From a checkpoint of a small transformer trained on Wikipedia: 15 layers, ALiBi.
MLP neurons of a small language model. Each row is named by its layer, matrix (up: input weights) and neuron, and shows model dimensions 0-191. Each number is 128 + 24 x the weight over its row's rms, rounded and kept within 0 to 255. Numbers have three digits each.
After each neuron's rows, "fires in" lists the words (lower case) most often at its 100 highest values on Wikipedia text that the model never trained on.

L6.up146:131165123173137168120119154117106126158112087105096135115127125139126146153087168139134076120156159097121136138095132171154131140140141101131135163090141105118129160141135122129151094124176100164102144131113117106089135131144139178145149116128149118139073104138099168124135116112154066177118126117105090124142200136099129161185156149111117122130139101179077123089130139129125116131141138127151109174124141135160114142140155106148128104142173140145137115175132100119140101124125065108121109107107091145113108117128164103097145129141102146132135094137127106139144139119125151106
fires in: "he", "who", "had"

L2.up120:142124097130142135120118097139149148095147122156097113077124100080105131124130099142182116117122109155143108115104149193147094076108169094130104102099123105126127152137166142148130125138144144052096156084127168091132138104108110132084129126122109173112130122141121112140148126117132145107153107171092117158127137102125122125122131137131133090124170144133133118109172128153104125181099102117116126149136100112119151148109120128135096121164153122075169162156128103147139123133122154145124132121121154106120152123082131116183147128072150145114085135135134149132085149160155165126
fires in: "of", "100", "two", "to", "one"

L3.up38:096148109149125132082108144159131159119168151142134146129133126082100095147124089108103130143150099113123134147143138118124124151169162145129115142137137128133144111180170143093131183157117119168113101115151104127133124104132107097063183136139143131116125117118151149095136106110142129133124115179146101122170144136070175124095155108095075100164116128118091133134092093127127152102113145162123196107157149107136124141153132105150148110124147128151120106127144104122146119133120090154124094131095156112131077117103145160123134094110127106155143115122129165136154142124158092180
fires in: "of", "at", "from", "prize", "lord"

L11.up382:134151169133156124111110107112113135095104149174174130106150141135131145064144141095142100080196182097153132140095105125112122129130101113127158142108103134122107095098159098139125122165097149182094113159154133116111129155144163148126144106151181159126145135138106101119125132167131121175116143123148120117158149142139093125123078085121177133102171192129145152105114104135137148099102143099147154121113100133120124122124136105126132127113125115158127131174150089119142107109099105136113130182105147121100162094131111103149121099134110127114121102109111128140134141110130157089
fires in: "was", "are", "is", "a", "can", "were"

L3.up531:110147141149128145139099113104153122137149088123102131083104148129088165123152118092113116147137064142109129110098097069131132120140117137147135106127156097129160142133129095135144087151159134131087123165097100116107172101121082163099145136152109128153136146113146148116117098140133141125144169125162116118082157115134116117108095090122163112092152148141111130119154166090151142157146127131160113141128128125128164147194151117094105119136144160138173171131129108115141119145162113096150132117149123131145104150091103080108098107158126139142121142129143122181166080117129107186
fires in: "had", "could", "should", "can"

L8.up319:106143130089140129123159107124152095071145112179160157105138083136096120114108178145142118143153082123138145104114126143169114108168109104127172095117126170110115154096138154116125119104157075126143116102104139066145108116148110115132145142104132097146151119113165106141145141101187132171119142095149153142129153142109146118138142130150135136138143084117162098111089097148091075124133134141154131144150105116159091163145113146156106116157122127125112137131098111121124132144146130138173078093145144131100158140131173110141178115158146116106135135116141124124111123105157103178
fires in: "both", "between", "not"

L7.up669:105121150129112103089125140163129098117099135097105101127129140111165112170148129130110144141113142120121123111087124098151142101139112102124134093163130146160126123139125150137093178169163113147152130127098108093142122132132091130126159138111157141180082120162108136134140075109162129177149138140113148111165137099096114084111131142095093121115132126124133122128095134164148125115199114132158136143120046117155133137164156085144122041142151124133141126150148097093125102165146137141156116125108128149141120123122104125173118127101126130129145120119139103128162159118101101079
fires in: "has"

L8.up573:133108143127180132088140137094117108153116188170129147155138129088137098126152154111151078144137123113145124126126112138139093132133148125083176088107112122103129124142128150083120136092078110121105092097118126124121124103122136151097130126137151192080120144132130125164158111125138135186121111149112072131126153142155103148149123095091111119148142158135148128136113127120172166133101149086133160119130119149112146150131127086155122160141154104125081122137134126142062122131118088121114141138107095123126093106163126172163124116143162126107154129122163125106082134096128114176
fires in: "with", "without", "of", "under", "for", "to"

L5.up116:080147146131122087147110104136108144153103080149173133102124090154099109107154152133154167171083134102135133122142105140117122130154153121155139114130162152170148131130172162131115108117109156123091157151160105145125113081119128087121140118103123107125107107164088156185104152128135115121173117146123134103110120149128131136159137093111151131132101079111110110150124105157149121168181123099115120133162119081167138149117148151131138124140114132153167155109155132119127138113128145112139107087130070122166123190141110098133127139152134098096126162144117167174146124131103143159
fires in: "both", "two", "between", "one", "all"

L7.up717:149130102137154156116150178095182101134162170081158137124131166130090092149144111140144129123164094123162129110144081070117167129093162128119132113112094147117121197094136089110158107120147105159105125175157133160109114116110111138127145076132134167093153089126119124118134151160080129107129126158145123101157148128156105149153139129090124106104130112147137123154106137119098106155151119078142155133114106129112114132116138117146123140156139128148118130129146119110139129151114127162097135152101133153134107122116135156108174114123065150105108118117157086140159121170167115132
fires in: "was", "w"

L5.up334:095158111164159120116138106147103121113136104153132126137117132152100130074136142154163117112165159139137119113149094157119150098122120152146172180098127077118112152140073163162100145126119125095078140128144130109118136134123128106133161129119110114116116150148131086113118107114150149122158117071156091163115107128124119134148130088054119140179109122102142088135120122107136128120094164100140139144091124162093167143123145125109109162082105139125110106113109162124146120145110095108148116196122130129113164176100105111165150129149101129131136124151126152123131142129149137187
fires in: "there", "on", "it", "known"

L5.up394:146113146112135093117130136125118120110160126133152114104150117148129107081128213095142138079153124146126100117135121193086138114173103088124125107131111124093122137108141160156142110101114099086129178153154121104162093158135128123148163123157119110131092106130134080143107132092146109131096133140094114159116080143071055109139131130134120117130143102154154119114131104140102119110101138144154131149143143129126103131113128148106134146123141124096177104136122135105099110132129087184124128154124105118163138114080165134147116155105133108144120142125146163170149103115094142163
fires in: "on", "for", "there"

L7.up273:144151122131165108102154130112180160142144140113125165137110126107131125125137114133103101135159121141121173111137130143146106089127095108116125112142161116107142156104099158125140122154097091122123143144125080109131128159145138135113166143119146125116080109109088127141151153164176106145109144183160098072137119129094120105085168124100158137139136098142148137157139118151132095165128136068138098102127152109076121126164117084145081104126155090141166123137114154121146117127125120118117093143124119156162129148154135097148162156125108153143104112164080115163083112080121114170
fires in: "has", "had", "have"

L2.up747:123138151139126149123179146107162091108119140129145115129121124152124107111121177084129101106146133182101130124110135083149098123163151096076168115106142106140143141125105176125105083124123115129176114066174136131143137149128148148107158072153128134157140125127138180093144153093115159119129120120095091085169114115125132120121160116097140098123154140158169119115131121099124155168152131114109152124163105142166126090144068127138149132103147162123123144116098098142105109115152130111163086127110103124119111101135116115152146151112112109140073106151114142139118168151132148120
fires in: "after", "at", "for", "when"

L3.up676:116143098100107133140113104111136146184126132094091124084123145142134117134107173134105119089145084139162106135163112177145106124167113108100127137139123125131131156138125124090107130151114110140157148146093124128126129155116120099173158135146130116137119126170094127114123123104101102151150105140158140098153137127168091141122147117138133127114116161132172120116112159097133156102114110105126126097119171148159185124133132150103181133143090147159143150160125100126153105137161118103157087147125057073077106152105159067146124126156103155109136098147110095140100110142099133137
fires in: "and", "to", "he"

L2.up391:136152118129169138120127135125126109123167139135129124108166151126114110158139129086138082132141126130077157164119102142129079099143145137147104144072134180117114112119149135140102134145078107160156110078105152128150130130120125140140136145124079100173128127129074127133107147122119095151148165151127110126105102128099111124098143124139111156096153131099156149131119108142130125129147174122125155127118182119098116151072110145131146126123103124107099117109118183137106100139109145115093166165164131159103105092117130129172128157120139100100129145141072091186174119120177106133
fires in: "such", "working", "archdiocese", "same", "a"

L7.up398:146141134121118124108096113120127134118087149120134128113108180084117095079138174134113139135131124103146159147145149141151093145113117148118114101105077153149169087096098167102146129083122113123126127109173137124170143130125123152176173095122171103105153149122155132141172131119087138179169122131115091095126123114158134151161157139156113114140144141136112158080131132127138163161126126140118139131129099118152131115130144130144157097143152116127171097145100118123093075107071117147135142125095092118096125126103151125145125111121121149146093102121104117175156108130061126150
fires in: "during", "after", "before"

L6.up668:132142141154176119086107143139115161159092144137104180165155057149140097146169182116156096153115128107136143113107123118098118113136185149106112130157131115136113151141107094111126098144103145154155149118134119159098139135128134152142110158112114144108104131110112128104135123145109127143139156096155157098090101102132177137159092079139109126089176169113169137144146132165102152119150117119119114120142126135126126146127135109120141119106116148148140093089090085127137125117141124141154093118097106091107166146076121123107095131151114114087105172165142103155120131119110086110
fires in: "and", "or", "then", "than"

L2.up677:100178145144164142151172075116137152123109118180104096118106107124080125140127136091097134142113149139150159106139122103120127117087150070079095148117153150143166103155117130135132155144122119142109148078131088171164130178139130157117104144126141101143113124154145120083098121118147122128149128180106111147125139130121151120113154123123146122142122103125191188106175108126142116187152072153096123117134128161121082148144137110111127121138118131137124108152105106145117143129099121072143126132083118142155123138138134117141115083111121103140150106151111127136156141137082144132
fires in: "after", "making", "following", "made", "gave"

L12.up353:131170133155160101137127109106140118130080146152184100124179126111112096130155156103118124122181122127159101110139117115105123139159155118102116149106122102171164079154112143131137160161144077105105152138167073154096128152123089132112164132121155130117125112131118122153111095164131136135150158118148104124128113151126107118103120141114108127133180145158172121116204137119095131096105138125130171153137159147134115115169087151158120097120125158147135142134177100117146127117128111142119146113066106128157104101126105091110143122126121151136103106133134109068163133110143126123
fires in: "is", "of", "in", "at", "have"

L6.up133:136112112117177114103104145093127134148128118112107091100186082151138132103149168095106146163129120152147123122145124121136099147099141113105140146118120109143139160168141142113137143071116119136104128089143079172118108109136102141092118171132164101130150146127125144123128127107127136111144118138200073127141128123089072210113146150135113114104138154150161151143136131143104150129160148135121116118159100142113136141161107096117123128168122114130120139098110131113107126130085096144196084118133114117130158092117116084144138134142102138114086111091107099137162138133107151141
fires in: "and", "after", "with", "following", "as", "to"

L6.up273:134116121172087113098135113152135134112149122133156103152138096117131084101133144123110132127157131133136161128142102152108149107144128100067132130166131132103111138044131134116155127145131149105111155145113092084109153109135142138119111119135135128117167106101136109142129160087116103139091094135140128148099122134182094138118107081127149136160136156103159118161149099112143113124109143160140150141130142140096140164114174119129141120124183128149075154157165115154097087148121115164142169139131129077082173170140151093132144097102143083090157134116118116111140123140141122164
fires in: "on", "length"

L12.up190:119145091122162154075091090146136176153069140146153101119169116125140090148123115100139147110138159080171114110114128084132106132125155137122075148140122041134121104162110105099111166153128116102168134109148118167133154140120154152138134107163140136098134126152140111123094086155120124170136139151117096114143139134127125125145119109126145106118172114117149091146133121114102162141189154134099135152134142092132136155154172141149130081111154120130118113098140110117131128097145113097133095091106155111100155169114144143127143135151172113112137135110139114143143131112085111141
fires in: "and", "or", "than", "but"

L5.up485:132112120073141108152086123113133119117134155147125147112133117123110152121095124126151119128145124139100161103130131112117127158118152107138088150118106158085137110102132153108114137115102134161113121174095118145120078130097111148151108135121175144093182104085128166126131155134116125168135130170137141114107150101098095127163144165131126127088135146144132143103143165158160142122129133120127101132131082111161122144129114154080132103131173135142142133132156140051173098111146107064112122182125121090166129137115118121163161150148075145170127115099111114106168101133096134122
fires in: "was"

L8.up59:141153127125151126076121115121117123127120103150160124092145113179153147114141120108123092150128133122110138109156111133127093121118124133145115099162164188133126136164101122108115096116082102141136179141139115109106167107075121131124122136129124166161097133191163135156113129113128185115118148117100133163094090159112132121126104133129144105171132127117093119117126112171052149162124103120157160076141161154109092159132122157160133157126092140145094126107106093129128112126140113110121149106141132127160116145125085141112148143142114115113154138097181138147147103184144151138
fires in: "such", "same", "one", "next", "that"

L2.up125:134113130100104121101100135140116105106114127071090141141179104091130110160144132173148099142125159116129107163145118170110124092139151106119148149126103140166144167178132104077117153138142134150149143108120141093113131126132099130164181149110114154104125105150167170185124114157109124199129149123127108085139156126144139220116074146098099128109129116134116121106131109139156138123129175120110101116088104150140138108147146126130133124129082133141128161129097116112145112100120120114115132096125157121117123136138101115143091101154127109114106136126157172139130117122111082141
fires in: "and", "or", "based", "meaning"

L2.up244:151126153114127148157096121101116181147102157110122127115098110140153098106167165115154130165130092151167158141126074145153096152137127150155124062112169085117098095139130125098114118142121102083115095160129125152111155160113079166118132113142134120147107114167136144126138133111118136127118128111158126090148145166159126119142129141142169119141106144102163116093170122121109146148168094111129144177096127103126143121120090096132173091140116154095130148123099156156159131089139131135140172081146099089118118126141130149131093110151131123176143106149096102143105113154141137132
fires in: "when", "after", "g", "drag", "before"

L12.up120:104180141161109156173127092103192148155163140128125109116126099147140104139153118123096149078164125129136178088134165102126118149083120115121129124135113123150109120087096130114163141119162166146098148129119120121131144114146108102065154150103145125157111141092122152133098129136116092104115128150176133125110108099106102119083113122083093149155125144115178152090083156166143126115137090120151131132176145100134133125119127134125136122153110110130113123161125114121167169152118088124151116112140096124146132101115130087168152120114137155147112084129115110180164110114114134114
fires in: "has", "had", "he", "it", "have"